{"d_mlp": 512, "activation": "swiglu", "norm": "rmsnorm", "positions": "rope", "rope_base": 5550.0, "tie_embeddings": false, "init": "normal", "init_std_o": 0.0116, "init_std_up": 0.0592, "init_out_by_depth": true, "init_mimetic": 0.7, "warmup_steps": 389, "decay_shape": "pow", "seq_len": 2048}
MLP neurons of a small language model. Each row is named by its layer, matrix (down: output weights) and neuron, and shows model dimensions 0-191. Each number is 128 + 32 x the weight over its row's rms, rounded and kept within 0 to 255. Numbers have three digits each. A neuron's up and down rows have the sign that makes its largest values positive.
After each neuron's rows, "fires before" lists the tokens most often just after its 100 highest values on Wikipedia text that the model never trained on.

L2.down491:146130101062166129155178124120138132146145141160137143167076136139093082171166117191100123103094179184085166112193191139144107119157104130132137149166216158080141118129086198068123121138100089115166116158094115147169153146129143130110129113099152142116126123144114136061109133202159138142133207128153145105194146147111114128157115142130153123137075156160167139143128137185104127137129056124095162110131148172168073157128176147129125075089111122023128167093119122117092125166139146093066138176134134151120118137131175145142144130140096165164184064062113153086167136137106161158
fires before: "\n"

L10.down396:107158133141162154127165115059154126117200109151155168135114153111212119117091129104122100160181132160126123104060202096108168125082126090123108175084162110103122145096085172149141112179133089125121113119139144137163153179116165084147171166147154093188126086176157076138156153136164153086115069112164129112155183106128117186122109106105099124129105039086180135160131150103096102199104169111163157071107128181155116103104103107086107141128150098094096162087167079138143125138096115141165085116079117083128146141121138173120152150132089150062162148083137108070127143079161155123
fires before: ".", ",", " in", ":", " and"

L3.down289:124112129115116074067126093150189105066171119165092163100121128150098163148213157145115080084158125112123191120192173114157144134087086102148152142137147118064157153151167174118153118165158157115148089095173181110155104160091199127101092226089138099119141107140133124150164092122133195153083073145157127140162125104132103215187168113155147130093097141117170103120181089131122128159187116060117172153169181138134148122136172165115143115138118126123135123128082107115102129117173123170127111119106172135154167079106172090163117107120123107167125092117155107189099111115131164148
fires before: " |", ".", ",", " (", "p", " cm"

L2.down67:115146081155129136095114135115099091120148144067094119142151096135125153115141147112069123190126096109140122163160130127103189106098105129123097078116063117113116142157157135141162114102083080130149151126068169125121093101121160077097022181195069091102095110117156186090072111134167102184173167119146151099149130104137171103177178130057110146147118140107123112148159108148165134078157151098086145118138125133129122133129107130054117122210172067114138143192107134135086086140083061162110108145083150107160118121151112095106104115197136090128075083143122156170109118071114113149
fires before: "6", "7", "8", "1", "9", "2"

L5.down128:130109121105090060130113104135126171163133111226112134133150189085113138122160077097112092045225135129121109111144097097148160184158149143125170159077091093125151137103151093170178139115160116137139114074171110120155148093161107107164023101138134077157082094126128108155159110108121183130117120119113157083165093119153129079153183117075129141097164162131143097146165111155110115132120189187163063138104160114160153151148122060143112105145161099172142135165108097185149098119111171152168118143174160102147088169151119147122115135120134082176162130119123117118107089126126053131
fires before: "\n", " the", " a"

L10.down490:108126152149089100084128103125180157134195154145144135117170114102140136115183071097127153134083169176125239154143066139136148196118131200106146092130124133157111118116114104118129110106168090045128156135088143167045131127180125167128056144157150094112162126137154138139112129154126096146129038124110146138162112135134167165164078129161120119123182135125137132135123144117114118128086115101174110173054107141159138119081153163190161105102114148148107159126149127132111095155103085062128135079115127103110041124153091109066136112162148148160116144221126162142132133129115146069
fires before: " |", "O", "K", "–"

L5.down459:113152120179102145070186132067141082077164170093171110131096120130102058133122125135124152102137111146126088084038114165152092096119105122104056070124186150144104088087112137161062146167094133185140109183109169121161152121100131137124138125134146077150110162117075116132170184092170112092103148134106078101115103154107130137100068112146189107161115143098119144155108105120134117167093104086086135110132081155187159084158156164116131118120097082162087163054096123149117128132178157121094152096153115084081114168091119186131163141101137190093161144138138093087128110116060133093
fires before: "6", "3", "0", "4", "2", "7"

L5.down308:146125141137095062106164159130184143113181147125131114096108105161106149172121119167098161093169134111051140102143119137123161094136118131123100043169157143139132111147121062156098098176130080118137074096110127113116089135116108162099115193114147130131093073106063133153142080072111134131124113131095167128111077087087144151109185191189100145088041112086109124185159122160119104099106166125187095080125122138131150155129143171110143151121164147112120107176099137170107156102096145129124141158148163183118155120163174084155107105195110148174148167097182102078177068139091095074
fires before: ",", ")", "–", " |", ".", ")."

L2.down377:113153146139145072069140106101188108132149212144111092141164139198118111097129139163130150145118150134097090166062119116149142160095123181140073079120166124105088129166161117121138135065105123120159169117138103085093121110136137078127100144144125078081139127130143208103123175146121134157108121098140140171112175185114102143154173154118145112134121103093121138123131107093163137128212164056085116143070167065152112138124166143145127141195176126105139161189146129140168131132105064120114034141174190115151140122145136133072137116202110126068109091107150153154106108093123196116
fires before: "6", "2", "7", "4", "3"

L5.down144:170087117105145209096099108122130108156177122155126124083129083098112153189152203173152119119168191163060129121096182169182144135150089089100110120143085112130146186115131119112143151140168096116164086175114180187132098128182090099135037143129112182144113165146157115126111182129142126111121113122156053132157101115108181171181077110095109112140138109096169131202171125102130118126076132123110234105158153154169122149118081110085114125159148159156067119113073107150146139111140074147169149133139144137120126145102127137155096104104173103097107086119150127125091106089098126127
fires before: ".", " |", ")", " (", " was"

L3.down282:162158101141102077144132155092189170131098158117078156101147137087123152128128132127146089114076185092162134131161167156132170121135128074109119149180181133132115131137100147127216130129208067145078104143062141093123052097137138188118071184151099144158123192123146083095092155141137140165142181163099178165121121167123147120205133145121072128108131166131112079099088130126171146159091088128100067121119097129104116107105131129154146176051132163103096147193165065139100152069130095102136108155138152147095145089105123107106094161093078115116137099126120087105117130105085110101
fires before: "\n"

L8.down340:132138098120143130110137106130130126152119151118140140125107160139166166088139134126098147143125065152095124129148132061153117098192167115187154173151179150109137104185134137069137113081128128138152127124120052145147142236127114109129229098123167172223092106107217158191150155101213141142129136138081089094130123102111091121101137112132110144116105087102093134132114130156191119132112111129119175129135161149171125129099184154143122139152139134157157168168146123137175161130119121177134182099106103190097142109124097186164134164125096116143130096152158105086140035092153084163
fires before: "\n", "ar", "ol", " |"

L3.down488:055088102115108136145130093137103159138104138148121079093126150114086124078149137178086135109147139133108169102150115108197092169142105099137116165141172127170156174052125140180108188105081075157085100079134138178132178179186085103106035174096109118161117129128143129111129139118097166113137138156088151066126110135112122140243120060097133174162130076082074128104160132098133117136127148176141148145123101117072153146131090108139134145104120115083130133165126136125140151170102080097154149141140151118205147105147145114131169130107114137147158190130148143186195131148119129056
fires before: "\n"

L10.down463:135142156165111069158142113078119115094185082149116109105187154142164164165084168104154111087179098164110145158146117142095143146109208156189181103169121104114123144111121104155149162077131194135149149105114141136153121117151044130157128170050163152129100153153134154156096084066117100155114124136117123097171090123142154130191103109106111116132095052122168094151125107088069137203061130113160128175171158118141083092181135146141134156102112129144127135076121180125102114129162142172168164140173147053115143137155104121137127133072128096142157173102080117134122146097043106131
fires before: "3", "6", "0", "4", "7", "2"

L8.down295:141074117106137111115134186152168123144121129150138115099128163150177100172166166084163231110151148107089152134064108108123150064087090101166158103085156109124085146160123154129097122157076089095120139104151154115106066179148158114227086136142133070136136095154096148165085118105150082131108140145163099117118090101174146171056141153078115147130151190098085153064137135127153141108094114113154127127089132120143128111178108176106161135148143133176146161129105065168152127192131167138110104209128156091091126107091079065122109120120120120122151153124113160147147073106136070086
fires before: "6", "1", "7", "8", "2", "9"

L5.down492:163128155125087089134118096142096126138127132186123124126125104083200128211136150136104116120105102180080178086116142156141141152049144175111126062133131110102133157171100120118110113143158144164081152117124101070107152106155110115103034126102104098089116165177164186105134111178096146127102098103161177091121095112159104111146142137189102177067152180122117148118140161136115170152081138122156135113099065170153124127108088150127086059144130041068119160114134110056127083127156157114142161182117152155149137117135158100108107124179107152171179124131111203128143129101187102105
fires before: "\n", " The", " He", " In", " B"

L2.down31:086076087173177156139083153130081051087157144206084047144116199146158073131123123150141189140137141113145123070116131174083119121056108100139113146103146178067094130164170119092146172115106104148095110150183070093075120138159110171076152116115121081108108160145122158094058135115182072125150179136141146174179096121105140152076128145098124117150120107118087150116166117092115147101137134129152065122134167123129091155165149124129137151151155163146174107145106126119124143162092110112124144101138146172116108162119164113098145141140141084176118156124136163121122234125175180126
fires before: "2", "6", "1", "7", "4", "3"

L5.down406:098073145085168167108098107120171105150100145163118109145173134112086089215084111116157117062115047091119113161166108143158137143163147118134150109108136114217153133112147150086140198096091059092159153036122137110131109118152096084143062102145102154145126102086105147166105106120070105142126133136177165129108122120068142107166185127136115095145141113140114166186142105171143102090089122129083129148156063086129139102139133163121114096123161131107147152127076128128059170123138089138108160111131056091126039126182149079158127143108105185124135171129131146091134090154127113133
fires before: "\n"

L5.down26:156091134124121076160154140137158112070108111135112184156165121132182133146102107143118105102138071135083153122157105130109100129119150131135123151090131148177075162174128113136130058076124136138135167101122132117149155099126113097098078139057087103219069119161086170113134086110028128111085122095136140100152109148117102119124142145094089171142153200038195143061111114145118140173093156084203171123110088152144168124154131090083080078133129160087139081088178117114154074192153098127100087120151151135163122175137132159108123112178173142147148127134098113133116120111172109128
fires before: "\n", " He", " The"

L8.down429:128149132158175139148140122153143115137129188136165179114135118107101119198119133133071182172109182102174177178118118166143142138222101197068114077115072120130123111142148108083161170079132179104146083101117132148121116102127111191142000149140146152167164161110117132105110132183134139151070073118110163127116081147087157146242133112158092161118130124107153156168139133114131139148081131130193118086148168144153131119144120146116138086128137130136138154136118134137093167156159134149131112108162131086155098090148109095161140127135123099119189158155090129169135132198143153093
fires before: " |", " the", " in", " by", " at", " a"

L5.down110:121106084149121127132115097201152099190138118183088109112130167153153130180126088110074136110152139102135113163089100115173104146129078173121149100129102093075180069107110103097150129156175134128080169141161126119109166073200104120134047082104118132114114134147103087174098121139103144122112109127095147111180164125081112154145147104166059110093124125113128129159155175159078089066170118121083137168107091132134134139233121159160149127166108087103093143133092167059119139133126097070126142147119152107139073173124145160068098092161145135138136178130133113149148157097231115146
fires before: "\n"

L2.down503:161126096159133130147143189130141164153180105132105160150129094098152076116126169129110175092144154137117113210135076196090149157071077104100141125149100153128128130170148134120167134155094153108171145081156085071163086085092122137186116094119140129136096104103101110116127133146151157141092137109145146105108104108113204142226155150098157121129118165150130124177140122094073148051145182096162156153131126150146074156149135100106251123136110150162142114120143150177096162174103089105186086106102186161154141106184106147147110120173093096132117125159156160175148122176089123104
fires before: " the", " by", " in", " to", " a", " for"

L10.down428:099085103154098126126049126101100163109139163186111153093175109093121130213164127121158199155120082144178101187122058113154169150115137189088160164140134149123120158087119125101131152090137092199108097138139175142146144148123141164165072104098091142087148146118146132100126161143132108062160121082156133164128148151165119114186097126132106117111121179173139150124155100134190125157120057124106170106085110144118089151069125136170144131127138107184135152146206160102143106171017090094156122130114138127144110146067094162107148134107124104141123156099125111081100183146149188117
fires before: "\n", "|"

L3.down369:118087155147149127117099105161150089116147172145150162099146118155145167181159114113102132139072122143133125121082154112100133133136142126158099135108131124155124157185067195135139111121082083119149124159195153058125039114137138118119081108136168167103142139050087147081116160130096112121117138194137169107100130103084128242200080093166118108114164164124140106112166127207148120131124115132121139141107148124157143141159104102101121139104082122117167158132091148167092131180126093127124132162121150067147184108182171122163092170113092135128101126054189096153166104101103108040
fires before: ",", ".", " of", " later"

L8.down125:120148141084139161123138149101138096110129148106124110085126114134136133226108100118166204117144092134117113071109133163154063111124149140133095090157133133095191157178125159119158104143130115135150107100118185171114168136112168133186075102111133110152134140106122186160151159136088127053180126128100082138155123130162062172196153074193084124133139068130113086160147085144182038115138176165126119122098157145134066175151064132105175129142087123125086135136138116121075170106119127132112129160067126047113171107081148109111133144161064163105140116151069139126136123159106112145
fires before: ".", ",", " and", " of", " to"

L2.down457:117122149187112141163169124114074189183142170132127109111203111174147136120152143127112108131136169158075137120144119168098102121170123134131128106119115098109147136160158164149142127026118140089120130158139106076139149146152183107160127078150100170108155131136093097116125167087164109170124125146133131108093096113155169091140159133146148116123187111125109110160136132134119121024114098101128128085119018190152110163121119161140182154077132150123127068137190117056111073120104135059157123101113135142115220152149077151111149123142172093115108076061135100104192112137139165131
fires before: "\n"

L5.down369:141122101138133060187103155174122166074183137121090195101135130141112135187145177099105100091108175152140202118118103087108089091129143072179145136125156116100121150161126121109111135106086118125098109185107117095119064078141102132139102136171184081095117076138170173147154146108109178134096065154145113139075123149140111131219073138160133061100085122121166136076089172129119140122128099105162141100059149175128170115096143136182140106145109182146106126169141080136127126157133135132104114164106125169143121093110153159123142157166116166143071106040170187138121143069142126129
fires before: ".", "}", ")", " |", " ("

L2.down254:118176153105091132121157147155059188121104126121225144113122065149083070204121134137168131144151118211084099157159118122186125132125121139205126111122130087129127107143092146129154118079093107139185152158131142183134124070169121154141123148127178120104136116119173116095101168171190094155096118106160150100122144109095182113143166079129146175202109125078129106202150137129151164107127162166060132164118091119146121054107083127114063107133156089114147112106159144107105111136188173104093147119140135092159197100130151132164129114138119105183142121094179106163108125116121163117
fires before: "\n"

L8.down363:131115136151062144134110104138154122154077112115123155082169104114115126222153116107155098104097127144129173065113128155110149101103150159151138152128149132064163138110118178142109129124092078096155145093125139128120110134143150039128123128127063097103143129153143147175172076150146121124153127119131082135138127143158096096115183163120146140109157144118111126126125179124125174102167129115104031108072077128133093152205128112116169110134131115137141136126076053096156105136175141114111037128107116175066132173100144085101127108033129185121095045100121106156062118141147075076
fires before: " is", " was", " has", " are"

L7.down503:086119182120173124132145111096186097124184081091121084153134101153188112151159167095162087070155096135084144145095137154144132082159093078154126132167133142121185134151104174156146114109072081150113103094155145156094190149135090105146081125027154200114114100146132151087112184134097134160134150106190127133111191101125138127118104138184134103134119063117146072116120130154130119101143204124113198101133124147126058128110121122131119162140098117110150155117077212137077126139132132143180145109120112097144179052142101107165108146155128173115178146148133142139143133130076066091
fires before: " |", ".", " (", ")", "ary", "2"

L3.down192:085083110116167158099090091128175104115107110154137126162147118184081113151110091116162074187111107157158146161110141146133110127098181100146116118160183154143113138101089207123129123076115078089126170176140129135096141157096125116092115130129116132115097129116135145154071137077096061102150066144160151192164137172156084113096161125180118181072105109096114128082092154151122134165184123096205129125165150096149123174092095133116129173062137154120102172163122147184171155129096088102134173086096150112105105157104145150096152116091097160141151143132076115118224169169054140138
fires before: "7", "3", "4", "8", "2", "6"

L5.down502:147095044122166122085137131120094103157152168159182109096142105103145136195095120151143112105122092113135155110100141161108091179104101088116154107150142162152134151142151075106124067096166143094099123154055065124127056154140123125146191125152091099148136168088144173141137147158170160099107117175137165113096142095100123184147116117134094066158143165096109163147091153158116114078150148114130120064126132161105157114045177134100102134148129161096154176104174100116122099109129151093133049084133131215132139089174105144137138133074093124188110068060177124106119120174110137166
fires before: ",", " |", ".", ")", "–", ")."

L10.down391:149085161159126116151153113124109076137175146149144160060078122139160103188141153152153144094123109153089152117095148089143184161135158153134109099177148129109147192126099153115125110124065141051117165134139149122106094144107129157158052127129127103132170147145195143082137111070103110138137117144098099075116124101218111122119168096153173125161135147110128136093157132096048139197054167146096161111091131171138107045150166114159154114110124138095150178132136132168084098160075170143110136109098098098171181128168113208135159104103141149143131079098142079158133188114099162150
fires before: " |", "–", ":", ",", ")", "."

L7.down112:090092198097099093180144137099108217147146110147095120100135141131062169128121145093059128105124136145080137069076162144184178125111104110095147046156131106168142158161086147129174073173133129182083148138143123157140127128085100157145049150051195111136143126126177112034083116136129160112135141155069099153165135123122113153134127075141174085095130130121129107151144172082136158172163090117114105077109150127127121138103163108110073145157120131157107138100136128081114161152116098122156115147080100085094172124163161158101164073147119158086164162150113145080112147116129124092
fires before: "\n", ".", ","

L10.down343:167142124153139110155164136152071142112154116136111097102159141062083103190161137104179127124076114182171113158131182083110145140137175165118134172117169161125079060142155175166142167125145193119106146127083091095139182160070162130135103119088111131139077132184136101156125100123041102185121131090140174194125102147103175063117093081124112097119136157108152113110107124124114150128055154112125214079124160166099134094153139125128133144096125114116120092095160108075113109193164152106138070119094131053153084130148135149154110132054129096120112174126128143095124089142154091144
fires before: "\n", " He", " In", " The"

L5.down439:098132099184099140155097132090133083149203107102127172127127094122156147145104117134126135101139129117129155108140151086188125128160137135142113139102155071089127130180133159075108156097154116081120125215125093194151141119100105145182047125149171132206077141142094171151124214157151187180123166130118146176135091104168098138205134076123181134141108146143122132167137135094108088147120091176136143179144110144094115075068116146151108123194136176132119108134122113113127167126186176066153132111152082066079093097098120135126088104138086125100140164134121128116077069132177126139
fires before: " |", ".", ",", "\n", ":"

L8.down203:116125135142168110131135183138134115167171152148118105086057148136108042143166172157103118153166105180106107159153180127069132133115141100161117111081167158159155089153161149132103159132155127186075137185158105201133144173194130158157163134071119118142118138144073151129157154120128071162074097099133167144149128122143177113140086150136110155085072145146157108140093095159138149159126115126053091083111087127187090137172135147099197150153159135125138113141102065134094070115068074097172162079136198139145139138090124161093145113131128117097108170061128132139138092117166089098
fires before: "\n"

L10.down419:154111157165085116154151074137133160113136156124145100120145103120126097066147146180134080202128149143166153119118143087102122113106116137156146075184116115182123159121103125155132117120083127101106065102126100126094112114140094068106200113094132099138110142122079160062118167102102081143165156133154165155066192172091160108185090154175162162122096122108107178185153115118070168131093097142164086062121111139150121117095178166220148126128141127104183111158167146142096126183122090081118128066168108132102102137138096131104145087119121071145202104100127169069138118082149100126
fires before: ",", " (", " |"

L2.down471:101087061111118087156148135136153124159151075131148169134131134146080109004157151125118164171140176161099132130103086123144146117155154099113130070150127128165115123046112153103111121074047117140122112138101155065123105122153154093105246060191174135149143127097115125117099152166155102110071109081067125150100159138152129064158190124135114139135124129169109149133106130131152172151092081147093152111100100147139165121126105139078127169140102142107136099128131088163135131110164126103107135095152142093150148140136201163096191079165086151066134140085141130121159113108108085125
fires before: " |", ":", " of", "pt", " code", "ive"

L5.down165:085160095161109104088169125175127078157127110138102091092158104104142169067188125159140102137091126128075204115141152150115110126113112107091107107116146109081121083127131097075191052055151096062102160135078094130079132133133118133098142183138107119136100131124117160117151061198173133136110151142139182082122117175120170119145098125150169193096128125142150123101182136101071150132134062066145099156136168166092114156135155109181114125066138176082139123143074163128133120142136078102142112084152132201114158162134178142114138112107095128114172080185121162151130149076143154120
fires before: "6", "5", "2", "3", "4", "7"

L3.down378:145094127133135110156199083164090154175154136160125126140092118111130071175195176154135092100092132169055157156143134143160123112189142125160146212161114155119127130095094168154142116102102166100154091181136187090182131125116192142137069165115144160165121079149111073149140169121139221165106103155101133109093096182101135135123059070149101146133109134121124126121146110136143151132192102172148136141118123147138105093156158151073097183165097122111100141153078136089174095169116161162107152144183204113087183100122140135155127107127114137162150137117154159143137072134083096080
fires before: "\n"

L2.down210:173155151112082151157090123085130121115201137119120085136071125173122086208111127166158113127117123118088194113120130111140163102048132155155132129052129118130141094105148146110130117125065135111162137110130116103091160152170143108218132164151088121116116142108193142131140119160069090120107118149144107120161150194085116183117137122099198133138118114100122119155134098149111120184154092172151167090153168162166125117098072125075191145103070117154186126167124153082113137109123117153090058114173171065152138083123116178155137121137123160082026155080116122130147131147146132124
fires before: "6", "2", "4", "3", "1"

L2.down74:148159176118196102172187130114139126125149118157142100118135174147138109144163095127115146187172140123107134085119186129124190073051129169145035088085145082109116129134123093159161098150141118121226102107138122095054156119127163107127187189143154126125116138138152185161123115133138093152108102151142130108040138171144142088065132103174139145143122138114133128070125117100113127133143113162150104098100152115119138122147129150120123136115147219109193138128168107107157136112118104148188049131157200135181135162139152144137171095149132153189127113115194165173112151145116181116
fires before: "7", "3", "2", "6", "8", "0"

L2.down480:135165157137159122048099115119168058087164119159144123104111106120095089142113140178129117141153158152140203086085187126157089127096109134087131068104153181140109134092139171160129117021090112107185159155147180134086126133207107119125178086103119106116110150152123133152130164144165120103140164175146119101164060149197117217077161162160112075109134111163114115135131128155142146068150120140088170152161122152114091127170113133128121158149119097102117118148127104188156083128115153096098141076144127103103168079135183118101166133139110129160140104155100212160127134087122144090
fires before: "7", "2", "3", "4", "6", "9"

L2.down65:085165143085168117108120127163096082093145111168117157181089080167126163161129126116163127153139195110188163041101118129175120084140128144093148097137076180086105163202097153133122131197097133114132087183105131114124087218068152174087152167153110109106165124127142122174123141098194154119155138131099150119120089110142123098119142091161120116116133160133183167114168091105133161121087167092134137147148156104143134121166117150127143117185121158123156161075093102164109185145045100104116084171148192153135104135116149104092186151148114119147119074101155160100178192130129161141
fires before: "6", "2", "0", "3", "7", "8"

L2.down331:112132111119170121159128189163120132120097131092169098161092126103117085052038127084161123111163114111158085118079116137101136099070197157114135105111105116102097159058108134128111117150140117135136123106145134119135138087104116129101255113159144173135123149158171165117135103170154055100206127145147148136121124115150142107065186157160129123087143116115047113122137132082174107100139144124134080075229106142164095168147172145112126083139186122149165125111145087152123142179126111135106100121132099142057161135147095143139148161126176132089107158128104174115122176149143146089
fires before: "6", "2", "0", "3", "m", "7"

L8.down35:118122130150060109128101123170133149165101121089127115128103112140096187155162198118089174112124178097066144146139165087180146116170137109122134087118146132094129167126095146113111136076162110128130146188154053198125144087163108147092142136141118075179085133140121135086116133103150142124120101115076211092083130178169117102121165116107117100160111119112132105161048162091152190149141149098140202164058112122182112122103129150128136150128135155128093224130178076075162161113189103137125150133147146188142181081111099116123136130117080135136112107089092084167078138105121110096
fires before: "\n", ":"

L2.down273:108110124105114100096056180087179122153169108182182159127149149133058145203106141085097133111176148122122099093135128133150181121159128146127155137114139116078121127129105139132093120148109127158117105122139146114134093105105072160156154109132147086093104148155107105137162102140073116097160047149129200196178138158127079156222125101139108111091148160101112093172127119163119130204117143109143144092129109109120132109123106147142096177152086132126153173129125064098110091165204132146113101135130140000168103147154136119132140092131097168137122187104088083120128069117111131095
fires before: " |", ";", ",", " of", "."

L5.down143:105130143100146150087096134122176069144117160162143141124100145137144073109191204166114176138180137189118102058095109156091146080084127163123151115136174096127080138118116138142112105134127112100090113103146168038170139122171136123151091140110113102159091134087079099140125115150152076164149053161186153146146102179140160095192142101094145145147083104080166109138103162123139132147105124081214048120148093141128129142114113148123135142098098108170086146185113143082168121133152146184105111139137124033130159144093172129117113138144141163107102128153148067168106186134110127078
fires before: " |", "6", "7", "4", ":"

L3.down190:105153105146181113110125142192111066093123099158069121081101164174168131165166174150169175096115140110152140089104153158089175103135121124137113144088154127116132182144189118145179141124106119085167161158113101096095107177061140072164137125227096078106095154114187165150088185154108120111142117179154148060118062189133127140112136116138129108197137105091099170118203115090118117133146119102143134129129156119176150101160177114152127150158118154121145132181140159152159156168128080148151070167179152081149114132059181059106103127115135113167116123132145150104123118102120130119
fires before: "6", "3", "7", "0", "2", "5"

L7.down289:089060144151162134130161108123148116092121119151172122080148125114144115116162103145123142144125115159200090196179076065099106117155115146124081042049108133121087099123124127099135123110075082159106131100190111142079133137132121112056168135152146151112189080183140068103084144107113151127143152070110186137109114162185115107141086166081118117121111143145127158174119145125140091099155146177132160118087120130098131117130124117211112148145150111144145132105151092140083089153083128084143081123117172145160073148116077093124158105130133086111141098192193154144111212088128129071
fires before: "\n", " The", " In", " It"

L2.down4:082192121121195109119132176160146097161167097149158148135046160166140088121145188158135113131149128082121153068076175094124144072138097105158098089139146090162115159148147135092136121076096126102155173160132178061114126155144176061166122152125094153105114131154186179106083159095107089110159119145159138049131064148174121188096168089140130120128133138102123144146178085120141107127140099115150173092125195116147150135154151154121100152145189130121145139163112121170122170211137114142172165132147229118130129146141201077104128164153129157147095134138103110123133147102119145122
fires before: "6", "7", "9", "1", "5"

L2.down384:110129102079131081061077107152109144150160135158101175154088082126154139157136094130095188131105185122140040076177136176170154130158135048153125116124139081122105118185125167193128101099159091112116102145183143092111117108136169115161089106112132107130118224135151129162112129147132177162105059154147130184124172121137101173230152068116132090115141146076145119104126127161135165122155104122122122128128088084112120089121123139118161167121108137135102094146126105125137090126129143183130118162141169037192147143144114117129086165179156159083128134112146102121164147194110152081
fires before: "\n"

L5.down322:124170121078123149095110149172133175111155158091065111133147080169169126142159111128128152140165113147090129116113153169107132133162083147150104113143086143127156117155123153133126174124091098109111144122119178097158128137137120098099165143067121100076128106117094182143131114098119074108131073097108116194063087179101123200079131132106156116129152076173048090126142099150079165189184092105135239116044138141136141146158071175168132141083133138130132105116150139151098143146181150143090203121157120125149118148086128162197099135092136143102088161156164157141084133113176085153
fires before: "7", "5", "1", "4", "0", "3"

L3.down63:050151119125129083137173174138215104096115134088135099120059171100110115144128166126128089109106122114144169166073092115144099165112095131142127129095120078177080139145136095154106094112148132051114068093125154121118103129176146135101155139158127061148176074119129124146098117136144138128085122103165116146157097147155142102148103151117102163146152175100122123105186111097112125172113058088123144103127120185133100133205146170110146157173114113175104166158117106082108102194090138159119040148136148105177093155153091086057209132091112086069114137140141118169097130164158152149
fires before: "\n", " was", "em", " is"

L7.down380:097136130188123119133137134156151143088164178181115098106124118082092131122147150072101108134099172115166074159104100102125123153082143148086138133139153094121118141148153169106106120109137113166090161137116105133123195142185125109165189161049095189134105089129174147142109071106081087137043121112117146129088087163192134133124136156153177105224126167157125144153105110132125134158113087112096102126059056136127168118097186095142110140143206111135179134165113097085167094158175090154129138104130067104142112134167184126125078093177142135115106128160120094072175147117089101117
fires before: "\n"

L10.down297:105146148121142092150081149131093137187136204144115116114094110087117105185128152078108200132142146132096148130137071124155124125166066141064122151132128119077104092139142184135074116128158174117120088138167163134133171125187100108154140154117117178137138130142159097130144141201084117141143162087063165145172126165181082162186072110119117121067125133099136163144132155170190113152048110145132129140109061099173137135114120140176110185187080100173111122125113091093133069122103109133165170154164124189103134064137057119093128153153127103166191123148132126152085135133105150123
fires before: "\n", " is", " 0", " −"

L5.down400:149128116127167108107146114131118118097134106137132115104154158154189151186106162115091085126120135134131168181181188138124099144133118150104119101186143127101128203117129133118124067095150078081111107099126147120094111127142146138139029164139145132133183127124107146138179153131166138117097059073180153107097079152160084065192133120113119118137129170060194150108106188152191099170170165103120122115071122140192100097137122179101072133139165129165094118167165133101093021130154078155096138159125154077108130085132153161144101137116144178099158109073130097137114141136096104126
fires before: "\n", " He", " In", " The"

L7.down193:158152093089097147133121116175086132076117186126110113174121099133134124134191122149171189174117136197110165172197125136130106104098082148106113149104133159149116127067175131112160108121176106094176102074173110127108105133123068097110093145132131155114229172149092149118175165050127119165132073178110136098156140151158183133190102180105112104115125102164160064166144152148111143079111166120154094118143120092141101171126106094129109136139104131181152179156126105136183153224116174134151113156108123132134112130111118081139126145136116104160072074073111170101090139110120097155
fires before: " |", ")", ";", " (", "an"